From a checkpoint of a small transformer trained on Wikipedia: width 256.
MLP neurons of a small language model. Each row is named by its layer, matrix (gate and up: input weights) and neuron, and shows model dimensions 96-191. Each number is 200 + 40 x the weight over its row's rms, rounded and kept within 0 to 999. A neuron's up and down rows have the sign that makes its largest values positive.
After each neuron's rows, "fires in" lists the words (lower case) most often at its 100 highest values on Wikipedia text that the model never trained on.

L3.gate708,148,173,226,206,262,92,247,150,168,195,194,206,168,249,181,244,203,174,241,168,234,116,219,271,124,254,195,134,170,166,143,187,220,286,152,240,137,230,182,211,119,254,187,255,254,195,123,301,210,228,256,244,204,228,216,217,199,189,185,252,217,218,225,269,209,231,293,189,162,252,217,197,209,183,154,229,226,272,208,210,98,183,259,186,207,178,203,262,254,264,204,183,171,137,129,302
L3.up708,170,181,198,187,229,205,181,163,220,196,207,239,222,162,167,227,165,236,180,185,133,179,198,206,120,250,207,162,193,110,156,269,263,174,216,259,201,196,225,180,240,260,174,231,171,222,156,223,271,230,203,228,178,206,174,260,218,233,148,273,148,191,202,292,190,244,245,187,202,166,210,188,182,217,140,212,212,248,236,238,158,157,248,186,221,212,167,219,296,282,216,189,161,160,175,243
fires in: "for", "during", "research", "year"

L13.gate755,276,158,191,259,190,175,282,176,169,211,154,185,215,227,152,232,199,252,220,211,165,253,204,198,230,153,217,212,172,218,225,163,186,187,201,235,177,182,220,219,238,187,264,144,222,274,209,225,193,176,205,212,202,144,276,163,197,151,278,169,149,265,206,240,260,175,203,168,143,208,206,181,155,184,253,201,195,143,162,225,120,158,243,186,131,189,203,208,173,200,129,140,192,108,231,170
L13.up755,96,235,205,277,188,247,278,208,162,235,220,229,171,206,242,202,195,219,194,192,220,249,228,232,207,197,170,237,177,198,253,166,173,190,232,182,178,245,180,194,180,215,216,234,195,217,160,259,169,146,173,253,186,184,252,209,222,164,120,170,204,189,185,109,259,187,183,168,316,217,195,211,224,193,251,266,197,203,207,214,112,273,219,190,243,195,129,214,156,189,192,149,212,223,254,230
fires in: "best", "team", "television", "technology", "most", "technologies"

L6.gate344,140,199,198,184,214,212,228,165,185,245,238,220,186,202,213,138,269,164,197,133,177,253,256,249,247,299,252,234,204,162,197,167,185,171,266,141,201,188,217,259,197,210,236,126,216,161,102,276,218,120,218,241,195,267,209,144,217,228,260,175,172,147,223,98,147,162,151,314,195,239,266,160,307,89,231,163,243,200,232,138,193,188,219,257,222,148,284,140,186,197,201,183,246,156,155,205
L6.up344,192,224,172,225,117,257,225,164,217,169,185,173,172,244,165,207,173,219,158,180,172,189,221,179,222,231,183,214,209,177,241,118,211,172,195,211,139,224,121,139,205,202,209,186,209,205,173,198,202,215,191,214,157,223,96,171,130,178,189,152,153,120,164,167,224,215,200,189,230,168,180,165,190,247,190,176,184,168,224,163,206,185,204,253,154,249,245,263,161,186,272,235,146,126,198,200
fires in: "its", "his", "was", "according", "itself", "occupation"

L5.gate356,238,156,187,157,197,228,221,177,200,227,145,338,204,212,200,158,181,192,180,185,194,231,210,117,255,197,190,149,279,198,182,192,217,237,265,121,200,201,211,167,184,210,155,173,186,149,243,181,106,219,219,184,191,214,168,268,232,266,210,171,170,201,193,221,194,163,207,241,195,173,181,178,92,222,250,191,187,195,174,220,224,266,252,143,190,167,245,221,139,166,220,242,211,283,211,255
L5.up356,274,198,234,169,161,277,210,183,195,217,187,222,201,197,180,209,204,185,225,247,208,150,169,124,166,178,132,159,253,249,170,211,222,229,234,130,195,188,108,164,235,224,183,221,165,125,230,173,143,177,200,168,254,191,215,293,204,252,146,162,173,215,206,234,217,212,191,173,193,118,230,193,273,186,275,219,155,202,190,230,208,271,243,179,85,174,168,321,155,136,199,280,213,212,224,190
fires in: "such", "michael", "richard", "leichhardt", "much", "michigan"

L6.gate805,209,235,225,193,230,172,239,206,219,228,165,150,142,233,192,163,155,190,168,170,238,177,235,162,176,187,190,221,132,191,160,256,214,200,291,207,239,140,209,243,136,247,195,202,174,191,110,244,274,205,278,182,138,116,152,238,229,185,249,214,210,171,242,164,201,231,164,197,196,267,271,215,226,224,115,149,215,203,252,234,160,244,208,225,193,194,191,190,283,233,166,223,167,226,238,189
L6.up805,194,221,149,193,303,180,163,198,284,155,135,211,174,200,218,186,206,170,232,199,156,273,207,218,200,190,184,251,247,192,243,190,177,224,189,155,229,248,127,178,227,163,232,147,174,202,202,231,226,245,193,159,182,307,203,222,163,299,230,195,226,176,119,169,134,134,198,177,145,188,177,197,173,144,139,210,204,194,227,188,171,231,179,183,193,224,204,147,219,200,210,253,89,148,152,146
fires in: "not", "club", "it", "victory"

L6.gate122,207,313,235,241,228,286,158,196,254,238,236,115,258,206,158,268,240,210,158,254,188,172,203,190,252,119,157,194,200,215,175,166,163,238,272,168,198,182,127,220,250,240,236,198,213,263,191,170,193,199,186,173,239,207,175,250,172,151,179,192,273,231,248,191,144,260,211,223,210,212,214,170,137,209,186,149,208,191,166,174,178,148,210,188,184,223,205,215,243,205,166,185,229,163,231,245
L6.up122,150,241,245,205,201,218,196,270,214,168,231,179,105,183,235,191,236,252,235,171,196,233,232,207,167,238,195,238,221,212,182,173,181,194,207,223,190,276,158,162,193,240,243,175,217,210,235,231,207,256,156,219,189,216,178,293,177,219,255,175,214,247,223,198,94,252,173,239,172,146,119,167,176,165,211,228,268,213,225,246,245,181,173,235,186,225,143,259,169,206,135,228,188,181,132,87
fires in: "league", "professional", "combination", "previous", "combat", "previously"

L3.gate641,180,232,197,133,232,211,261,232,190,176,233,241,145,176,183,217,177,228,220,191,246,194,276,214,211,236,229,256,169,197,202,164,225,205,230,129,161,228,196,211,230,143,190,188,234,211,225,213,220,200,139,135,190,259,211,210,168,235,233,152,184,252,106,187,242,176,203,205,243,220,212,149,133,176,222,134,204,231,168,189,210,226,186,229,198,129,174,241,163,221,174,227,141,260,253,188
L3.up641,159,165,185,178,130,246,240,256,171,184,325,177,184,182,208,175,204,237,244,185,227,195,233,250,184,187,193,205,212,224,215,136,270,142,190,118,155,203,128,161,166,226,247,250,239,247,294,179,286,205,202,197,198,222,103,251,228,209,180,204,146,205,115,178,131,230,190,147,259,174,214,184,250,238,260,226,220,233,175,262,290,215,199,158,255,188,221,148,193,179,182,125,216,217,130,173
fires in: "this", "world", "years", "railway", "away"

L3.gate1009,193,158,147,254,257,284,126,174,184,254,250,209,158,241,121,181,161,181,231,194,103,194,261,179,192,254,208,174,222,150,106,77,243,207,260,150,178,307,175,216,204,154,142,198,237,253,220,179,190,214,165,160,189,207,220,152,164,226,181,259,221,163,178,240,253,203,211,250,258,207,214,215,217,224,263,149,171,179,186,224,293,268,257,219,219,212,224,220,207,221,145,222,167,198,169,244
L3.up1009,144,150,176,236,247,213,205,238,208,189,249,214,194,186,223,224,236,199,213,214,215,234,209,226,158,259,207,111,214,167,180,188,201,276,150,288,247,157,250,190,160,188,201,220,168,230,198,207,226,241,254,143,172,216,245,218,163,212,212,264,196,213,288,248,195,241,252,233,138,171,251,81,217,186,158,283,206,180,195,256,200,189,250,196,192,257,222,201,256,224,271,231,192,148,244,207
fires in: "for", "former", "australian"

L6.gate270,117,143,215,136,185,154,190,189,250,221,188,144,255,189,80,164,214,267,256,241,123,164,197,248,227,206,216,230,245,203,195,195,119,150,231,258,180,250,113,218,145,178,211,219,215,150,182,154,246,312,160,256,220,161,145,208,98,200,120,185,175,251,254,191,180,152,175,187,205,259,202,235,212,232,203,241,193,158,131,151,212,182,229,211,173,237,194,249,205,218,163,205,189,176,182,213
L6.up270,192,197,190,152,196,192,153,183,265,110,232,243,202,177,200,206,245,290,283,226,255,183,194,233,197,177,235,191,238,264,210,128,205,133,162,234,191,239,120,122,220,170,159,214,206,192,200,196,167,180,164,263,215,312,187,143,189,235,272,166,173,234,183,237,261,202,148,156,204,210,164,224,137,257,211,229,160,152,146,206,251,191,204,294,175,231,191,204,167,195,117,150,239,270,126,239
fires in: "time", "years", "year", "since"

L5.gate296,172,186,170,238,266,264,171,223,175,228,256,162,179,192,219,191,203,223,276,215,196,200,200,181,143,139,291,191,198,188,143,138,206,232,151,203,189,177,138,204,191,168,220,103,202,192,234,199,148,295,198,249,187,201,234,166,111,213,172,182,174,134,217,242,157,197,200,207,177,169,205,222,174,195,170,258,104,198,236,203,233,210,302,235,178,146,205,147,161,226,257,217,175,167,162,285
L5.up296,199,173,199,278,261,249,181,273,189,214,239,213,186,207,165,195,223,233,228,204,225,253,231,160,184,150,201,259,173,150,172,180,240,139,173,213,116,209,184,161,249,211,218,160,216,194,189,209,124,264,276,174,169,163,223,241,218,237,125,253,186,135,237,254,221,201,207,197,246,180,242,185,188,196,216,258,204,170,220,239,145,253,231,205,214,158,210,280,107,177,235,194,214,153,181,243
fires in: "for", "in"

L3.gate193,175,238,252,230,293,259,200,197,220,239,227,169,134,227,172,197,219,225,189,186,215,237,234,239,148,168,171,200,212,187,227,170,140,171,267,247,220,162,190,185,188,286,210,150,155,305,268,169,195,218,187,155,182,243,241,169,195,209,237,169,132,237,274,156,269,197,169,168,230,208,245,164,255,158,185,159,246,214,181,294,149,216,154,229,189,146,214,152,246,149,173,184,221,83,271,140
L3.up193,197,215,251,191,279,259,243,227,175,249,295,238,192,199,215,148,250,264,180,152,208,201,194,213,219,224,212,188,220,201,264,230,206,188,270,188,265,164,261,168,197,181,198,250,201,222,220,157,200,184,196,223,148,210,261,160,208,215,221,173,183,212,306,167,252,188,96,254,256,122,292,159,232,198,222,173,212,209,224,314,215,220,207,233,170,201,160,149,175,157,121,173,169,166,251,221
fires in: "team", "optilete", "television", "texas", "technologies", "technology"

L5.gate968,180,147,225,258,275,197,185,174,190,152,293,221,131,183,246,152,209,246,236,168,172,185,205,180,309,240,183,202,201,206,194,143,159,185,226,239,179,202,222,232,200,161,198,172,269,176,235,159,203,204,248,278,126,220,225,147,101,220,229,160,146,250,183,182,205,161,197,235,151,218,204,244,205,234,236,173,152,188,162,236,199,231,142,164,191,248,265,197,235,187,170,159,250,164,162,218
L5.up968,195,171,258,136,212,256,161,164,158,169,236,251,182,212,189,163,164,308,176,218,195,178,172,240,222,210,174,202,227,176,201,149,294,226,196,241,195,243,228,179,268,225,178,261,222,209,234,238,204,168,217,231,110,200,156,219,178,180,171,193,123,139,94,269,178,139,240,188,229,199,169,267,165,235,161,276,145,159,183,231,174,267,163,219,154,158,183,207,147,194,241,135,278,167,146,204
fires in: "by", "under", "understanding"

L6.gate149,130,182,293,178,172,214,286,174,170,200,260,273,192,141,180,213,240,267,189,226,180,251,250,205,271,185,205,177,199,148,129,206,175,186,203,235,184,180,180,229,192,164,181,255,157,170,164,183,245,296,144,249,170,201,257,197,180,214,178,151,197,178,146,207,229,192,220,218,188,171,214,269,163,248,151,271,145,211,171,219,243,220,192,225,160,238,121,186,215,194,158,271,246,271,178,174
L6.up149,163,212,228,150,224,192,226,129,191,203,259,291,192,161,168,221,217,255,261,262,247,199,141,151,292,149,206,132,179,139,205,233,182,244,209,267,269,240,194,230,156,175,216,276,227,197,211,182,257,233,168,260,199,205,253,119,218,196,222,149,214,219,141,205,182,250,220,150,221,162,243,240,203,202,179,224,158,248,166,201,187,205,198,247,143,285,170,236,173,244,220,266,186,241,166,254
fires in: "the", "time"

L6.gate658,157,148,179,283,252,200,223,149,180,204,173,249,226,180,182,183,199,117,153,151,193,251,155,178,217,162,232,211,214,220,146,173,252,218,162,208,31,170,150,98,202,286,260,138,200,219,198,189,230,248,228,213,181,272,148,110,250,225,180,230,188,142,196,244,182,212,201,154,231,284,211,254,221,150,146,179,220,131,204,174,184,221,195,192,213,227,193,241,145,193,230,263,246,157,133,231
L6.up658,216,204,169,235,199,227,229,230,207,218,157,260,207,238,204,265,181,179,233,184,282,148,258,276,220,232,238,128,179,183,264,137,197,140,102,258,172,209,211,121,235,208,223,198,170,219,243,251,156,249,231,177,182,199,127,278,242,231,269,212,265,195,177,214,184,340,90,112,257,290,226,191,199,207,184,255,191,228,270,158,185,215,145,247,183,147,233,126,201,183,185,217,258,173,204,255
fires in: "from", "around", "in", "at"

L3.gate601,204,298,251,154,152,147,221,166,148,199,233,195,197,204,239,187,154,208,196,195,165,185,208,243,193,237,190,215,219,191,215,194,177,237,172,164,193,169,171,166,250,213,157,190,118,175,239,162,262,201,208,218,222,224,197,141,211,227,161,164,246,197,115,167,219,149,172,201,231,243,292,248,146,276,192,198,145,227,220,134,210,272,168,189,233,255,201,191,171,177,133,158,234,274,170,210
L3.up601,209,245,205,245,122,148,236,140,182,182,211,202,230,170,171,245,237,125,174,177,239,229,105,159,199,199,182,200,160,252,255,202,164,238,202,217,198,220,184,216,212,175,190,198,182,164,259,176,264,146,218,220,219,134,171,173,212,201,154,145,211,184,167,161,257,233,214,259,222,269,245,199,245,202,150,136,156,289,229,155,152,223,227,193,223,209,282,165,227,219,166,226,141,246,203,182
fires in: "the", "round", "running"

L9.gate463,134,136,223,142,235,187,172,180,158,202,195,236,165,234,232,165,187,163,199,228,241,136,244,178,194,266,269,169,224,220,164,120,120,148,237,157,248,181,137,224,144,210,228,235,187,172,146,216,181,215,202,289,193,235,188,230,193,229,218,184,186,125,255,135,188,183,129,188,241,181,142,222,215,241,156,246,169,208,243,186,238,137,134,135,181,130,170,172,209,242,220,174,192,233,173,274
L9.up463,173,153,129,252,187,256,225,146,203,161,159,202,186,228,230,155,210,248,258,162,258,144,261,199,178,200,119,138,190,246,164,210,241,174,187,174,175,128,203,243,224,216,179,175,123,227,234,146,274,224,171,181,233,264,202,129,253,207,247,152,258,209,181,163,184,260,218,146,257,304,228,181,258,275,182,245,190,255,263,136,185,145,161,225,169,206,200,160,224,213,200,196,291,191,153,216
fires in: "the", "they", "there"

L3.gate41,194,230,152,233,194,178,225,117,204,226,188,229,184,221,221,237,108,168,265,132,166,160,205,256,197,158,208,272,187,196,249,159,176,207,207,236,222,240,130,241,235,160,130,167,181,178,186,156,240,239,157,178,221,241,220,165,164,202,213,173,162,196,188,248,263,302,202,221,224,176,209,164,223,211,85,189,179,196,159,152,179,262,155,173,146,157,252,186,195,198,255,153,203,248,157,202
L3.up41,182,213,156,249,199,218,257,182,200,204,235,249,179,199,231,204,129,179,231,215,172,173,185,202,195,131,234,190,199,165,262,253,114,218,245,245,184,187,111,218,199,215,193,201,195,119,145,210,205,231,160,206,204,226,250,209,169,160,219,198,159,179,209,215,267,276,194,212,212,208,176,128,238,179,186,185,220,213,236,188,250,205,215,171,161,153,209,192,264,179,281,230,146,241,189,236
fires in: "bruin", "construction", "women", "structure", "structures", "thomas"

L6.gate81,230,147,201,185,200,159,224,151,145,182,172,234,232,254,211,190,211,181,161,183,145,152,207,186,238,232,182,205,226,241,212,176,240,164,109,175,229,216,181,148,255,242,175,265,229,223,152,114,238,186,198,181,180,249,206,110,212,190,260,177,225,249,187,274,251,202,233,203,180,218,236,154,248,197,151,175,174,176,228,237,210,211,180,315,210,215,176,242,222,190,258,225,257,229,299,264
L6.up81,186,97,216,152,188,245,233,202,275,188,160,188,245,192,173,181,110,200,182,189,138,176,164,236,250,225,162,161,231,230,285,183,133,205,245,230,190,142,148,266,233,204,193,222,144,133,213,158,230,230,188,176,199,190,181,143,212,192,220,210,185,170,255,185,166,176,131,180,226,232,177,179,237,249,222,177,191,217,176,147,85,204,261,342,255,182,214,231,173,277,197,153,262,158,205,303
fires in: "born", "by", "an", "a", "the", "species"

L5.gate873,163,262,242,146,265,224,221,196,248,184,244,296,216,159,175,162,257,185,153,216,182,234,143,199,238,233,183,197,266,139,136,238,120,171,160,203,200,163,199,257,118,224,175,198,207,157,144,202,135,189,267,207,156,192,201,201,183,204,245,180,173,131,283,177,126,133,146,224,158,205,228,176,198,216,214,223,211,169,180,197,191,165,219,203,165,246,153,190,232,250,217,290,200,213,175,175
L5.up873,222,193,206,251,159,266,207,157,156,202,172,179,193,179,178,225,159,253,237,151,210,207,236,223,174,168,205,175,164,253,135,194,280,224,227,117,237,213,161,199,243,282,229,274,248,148,225,274,182,153,214,244,177,267,153,231,145,225,187,167,171,223,202,204,261,244,155,216,225,150,216,220,111,190,157,209,165,184,260,216,168,282,210,185,202,209,270,277,178,173,201,183,200,202,194,233
fires in: "under", "although", "smith", "with", "understanding"

L3.gate395,151,155,228,220,209,181,222,182,258,240,118,209,190,211,191,238,185,191,187,244,173,226,222,210,144,182,198,172,225,204,190,108,320,252,233,200,230,128,167,158,239,136,157,166,193,202,297,275,181,175,135,204,189,107,162,320,181,159,216,163,193,256,170,224,183,172,271,188,238,193,112,240,223,207,191,123,231,211,196,246,212,175,182,217,136,162,215,267,145,216,213,234,201,176,234,178
L3.up395,205,219,157,268,133,130,209,199,148,227,201,216,183,192,197,179,244,232,208,181,122,205,231,236,204,120,214,144,275,208,185,166,207,173,141,228,202,183,265,133,141,183,195,196,223,164,189,239,222,220,243,149,188,151,163,232,176,168,142,197,226,207,237,221,229,247,252,170,230,220,181,194,175,201,194,251,289,259,172,220,225,163,167,194,162,149,179,124,209,199,217,216,206,171,258,203
fires in: "australian", "final", "central", "original"

L6.gate424,195,183,158,184,167,209,234,129,238,167,204,190,262,199,215,184,173,223,202,126,134,171,166,200,279,179,170,210,162,204,168,199,178,224,226,275,142,197,96,237,200,158,235,152,151,178,175,170,213,170,132,193,114,133,247,151,237,151,188,149,152,152,194,153,211,184,170,142,237,179,200,177,207,119,229,140,128,200,178,152,172,255,164,101,196,225,159,132,196,249,254,160,148,158,151,190
L6.up424,158,155,152,260,204,154,191,128,216,178,249,200,241,174,296,203,227,258,220,231,184,160,130,237,180,180,164,189,189,214,270,244,232,143,124,228,182,177,216,183,152,210,287,199,115,216,200,186,149,226,197,163,215,213,197,176,224,109,184,211,205,288,224,210,264,175,213,199,193,247,150,150,238,122,212,167,159,270,212,239,202,228,202,146,239,224,187,229,211,302,194,238,166,242,198,226
fires in: "building", "built", "services", "structure", "construction", "political"

L9.gate169,201,195,270,108,241,164,154,165,152,165,271,239,147,217,266,225,210,229,113,286,280,175,263,220,205,201,238,257,167,130,177,96,208,150,154,273,161,169,235,213,285,225,221,156,154,234,221,207,211,208,201,239,166,226,228,204,179,235,146,186,225,233,225,204,206,235,172,284,213,211,225,259,184,190,126,161,207,176,235,182,135,141,194,197,163,252,213,165,137,289,182,270,205,231,217,232
L9.up169,209,190,196,157,124,227,135,225,260,232,205,173,293,219,234,246,176,234,212,213,131,181,251,208,126,208,205,183,232,238,165,194,163,153,287,223,152,244,172,248,261,243,151,282,127,226,238,223,227,197,194,187,218,272,247,127,153,201,182,142,178,198,203,160,220,265,176,165,240,332,299,213,266,240,201,158,182,172,206,220,133,254,171,266,188,235,232,179,223,247,208,203,237,245,221,240
fires in: "the", "back"

L6.gate284,200,243,195,281,143,154,209,205,232,155,145,168,146,202,183,235,132,205,215,194,232,108,225,175,210,192,104,187,255,173,167,289,170,221,232,260,125,174,221,146,242,248,197,200,227,163,250,218,167,295,212,234,230,203,153,171,225,140,247,182,306,206,180,155,201,243,211,208,209,173,208,231,211,268,198,164,280,239,215,199,151,205,247,206,218,239,228,232,161,258,197,236,186,174,192,250
L6.up284,241,228,154,153,149,218,223,205,242,194,105,182,176,256,143,134,137,118,247,168,234,183,267,204,169,206,221,268,225,165,244,205,293,218,215,203,211,202,191,157,250,216,177,234,177,168,238,233,264,169,161,236,111,224,237,135,177,199,211,184,197,184,115,145,206,168,152,194,222,222,167,227,207,205,222,250,149,150,207,203,179,212,200,207,132,205,172,202,181,214,239,165,185,169,207,230
fires in: "it", "jurisdiction"

L13.gate887,181,169,237,145,180,231,202,222,149,249,220,181,190,218,155,257,184,243,215,257,146,170,165,200,173,177,289,203,261,209,175,203,129,190,202,159,229,212,146,263,302,244,208,210,154,170,226,225,233,100,200,190,220,214,268,129,191,179,215,182,174,226,213,120,199,226,246,193,162,216,149,263,157,248,151,286,116,198,268,225,222,174,182,193,121,188,207,225,218,206,210,267,144,175,276,179
L13.up887,117,188,281,185,158,221,204,156,174,202,146,193,256,160,175,239,187,286,223,209,161,196,223,221,229,179,207,165,234,143,209,161,177,226,259,123,140,173,216,140,285,192,220,175,212,217,200,227,158,173,234,231,219,235,171,223,214,221,237,154,157,166,163,211,160,160,246,172,242,119,160,225,163,167,214,141,255,200,195,272,228,189,249,177,242,195,196,120,179,301,219,193,197,194,188,164
fires in: "of", "votes", "several", "various"

L6.gate184,237,203,196,276,262,193,213,179,172,192,167,242,174,219,170,197,172,202,241,242,244,169,242,178,208,129,194,206,166,224,206,158,197,160,124,256,178,259,151,206,214,185,142,180,201,168,240,185,180,205,240,136,160,246,216,143,159,261,222,225,176,146,108,163,158,264,170,114,163,260,254,173,161,228,165,126,182,240,216,251,154,134,157,252,250,207,240,225,126,182,199,271,153,247,214,236
L6.up184,177,197,136,146,216,247,204,180,227,158,211,254,234,208,193,274,184,264,183,217,181,166,194,232,215,237,253,247,191,139,150,187,261,252,91,258,146,170,242,187,231,229,254,101,153,292,261,222,157,216,240,190,249,195,224,194,176,225,189,191,164,172,194,229,219,251,201,107,126,187,184,252,125,209,123,167,165,183,187,178,215,111,131,221,214,158,150,133,215,153,206,228,274,184,145,195
fires in: "in"

L6.gate898,138,178,273,195,167,213,228,109,218,226,205,173,221,200,164,174,113,208,159,178,225,218,205,166,126,225,248,156,194,269,117,197,162,181,239,176,244,272,196,191,145,222,243,175,146,204,224,199,238,112,156,267,176,216,230,204,291,222,171,188,133,155,187,281,214,190,145,244,222,214,172,241,242,118,200,168,296,111,166,233,233,237,173,224,237,199,197,113,181,256,203,221,189,187,184,270
L6.up898,199,213,171,215,141,217,190,228,172,169,190,188,218,162,189,219,190,197,145,217,229,157,275,151,177,240,225,209,207,231,201,110,234,203,175,253,221,163,160,187,173,221,216,168,214,188,181,155,208,146,217,135,151,253,158,128,214,179,179,183,255,228,184,232,168,193,191,262,180,121,207,74,196,201,159,153,221,145,150,241,216,185,209,224,236,131,182,239,112,267,211,192,158,204,223,209
fires in: "its", "itself", "their", "relationship"

L7.gate3,217,179,190,181,226,221,196,184,235,157,216,240,146,184,181,232,226,203,204,181,249,161,264,207,177,168,232,140,165,181,180,163,222,207,151,185,230,182,180,224,199,220,190,236,254,90,239,190,233,225,103,239,107,226,188,221,121,197,194,160,239,216,207,168,226,130,263,163,242,259,215,144,228,172,155,183,118,239,122,132,200,168,216,252,206,132,142,231,246,138,170,139,72,228,100,283
L7.up3,216,204,238,245,316,157,184,201,195,289,178,195,189,220,226,178,133,183,210,194,167,192,226,193,244,229,214,227,162,197,133,98,192,242,144,123,209,188,156,255,178,93,199,262,289,205,221,252,201,228,246,183,207,238,248,250,182,193,206,176,199,214,243,190,180,273,185,212,162,208,232,177,210,167,133,218,223,176,211,154,238,198,230,203,168,201,256,247,193,166,136,119,129,248,202,209
fires in: "not", "such", "much"

L3.gate569,181,212,266,180,227,198,298,173,207,202,160,97,130,228,175,169,300,202,214,209,187,259,232,263,168,184,191,231,238,181,187,272,191,124,208,214,195,145,142,272,233,188,247,253,201,223,225,187,208,211,261,164,272,75,132,206,134,156,227,162,204,187,176,158,183,146,200,218,210,227,163,178,214,103,229,162,171,225,233,215,158,149,304,142,166,186,248,192,207,194,200,157,134,201,147,172
L3.up569,206,211,227,180,272,179,295,243,233,208,194,112,207,250,200,221,292,217,222,148,192,207,206,187,205,177,203,210,231,212,173,268,244,155,220,226,275,116,161,288,215,219,254,277,192,173,144,242,221,229,296,173,219,126,158,181,139,181,245,177,228,190,195,165,177,222,229,208,207,256,211,165,229,86,236,178,217,227,265,205,119,184,295,137,184,192,244,214,227,155,184,131,122,221,260,197
fires in: "company", "many", "those", "close", "rose", "based"

L5.gate277,274,204,220,222,187,133,245,148,216,222,248,208,248,192,210,173,227,211,215,217,180,197,153,228,284,167,225,153,188,199,189,182,220,169,191,261,170,258,174,175,170,260,232,109,231,174,204,195,211,196,244,263,202,182,214,129,220,204,211,156,205,174,210,164,143,181,204,147,239,182,138,199,196,174,167,238,213,185,159,158,288,199,166,190,175,333,216,194,214,134,160,236,201,243,170,222
L5.up277,201,206,148,198,233,201,211,278,213,249,154,162,93,216,157,265,178,177,128,207,137,138,213,248,222,264,223,259,248,226,94,238,203,223,158,290,146,185,187,182,147,223,168,89,178,244,234,110,206,137,174,194,161,209,123,205,153,190,208,198,184,220,184,177,268,230,224,308,204,241,186,209,178,186,248,223,219,157,194,200,163,229,196,218,227,177,122,237,197,216,237,158,215,213,176,137
fires in: "country", "selected", "county", "off", "elected", "directed"

L11.gate514,276,145,192,240,242,176,198,239,219,223,163,255,141,206,228,203,133,268,205,180,177,197,246,231,208,223,208,199,234,171,193,136,205,215,214,193,179,171,140,236,225,225,216,173,167,228,214,55,207,242,240,190,189,318,176,174,100,164,209,123,172,195,188,214,253,220,171,145,193,191,241,150,164,210,173,200,167,180,128,249,233,140,241,244,186,164,230,279,143,157,189,233,141,206,184,175
L11.up514,224,227,229,153,211,173,219,213,174,156,203,206,194,237,218,167,203,163,243,209,155,112,189,90,227,184,139,164,180,203,226,214,217,186,200,150,217,166,182,162,183,183,201,158,166,180,203,155,111,178,164,201,118,207,209,187,199,202,192,168,219,247,200,104,105,150,216,198,152,195,249,188,258,103,245,183,192,170,230,190,299,175,218,115,168,206,291,196,235,168,201,127,179,222,213,160
fires in: "this", "these", "such"

L3.gate286,197,195,225,181,130,208,220,158,158,289,232,201,301,141,200,159,220,136,190,206,259,217,207,209,281,180,206,193,127,201,215,176,244,186,242,164,194,294,283,186,179,144,170,151,158,214,218,212,201,164,142,187,113,236,253,165,201,198,159,164,221,237,168,191,231,266,273,170,158,212,109,246,149,201,120,189,201,222,205,227,235,195,187,219,225,210,195,184,195,212,193,235,242,137,249,193
L3.up286,175,160,201,200,260,215,214,303,156,161,202,200,107,168,190,264,231,164,164,171,202,157,177,255,225,196,249,103,232,230,223,245,96,226,307,225,187,124,201,206,198,192,187,213,207,147,251,199,201,174,205,220,208,140,177,219,194,167,173,260,156,210,185,216,179,182,211,224,238,196,239,192,256,263,249,262,158,257,177,183,253,195,234,185,202,247,211,167,249,190,209,162,215,249,225,110
fires in: "railway", "district", "away", "county", "country", "waterways"

L7.gate557,218,158,183,113,229,178,202,119,164,213,196,180,295,207,166,184,231,250,191,271,240,178,176,253,158,223,215,191,204,216,230,144,119,232,146,199,192,243,207,170,176,225,162,95,160,198,189,260,174,173,190,249,162,251,200,221,241,134,171,197,169,168,226,123,174,261,84,170,227,218,130,215,208,209,264,171,204,137,187,128,118,172,235,147,224,201,271,236,225,209,204,211,117,249,238,147
L7.up557,199,163,177,194,107,250,151,180,203,201,178,135,238,173,169,149,219,114,238,194,191,222,230,233,174,136,209,161,209,211,241,104,241,197,222,289,262,240,238,166,287,197,129,108,118,240,215,172,245,231,216,169,188,246,251,169,133,223,206,166,249,174,131,235,255,233,228,187,274,178,224,191,164,266,264,165,111,185,210,181,158,206,278,186,256,225,249,232,261,142,188,206,165,186,182,158
fires in: "the", "support"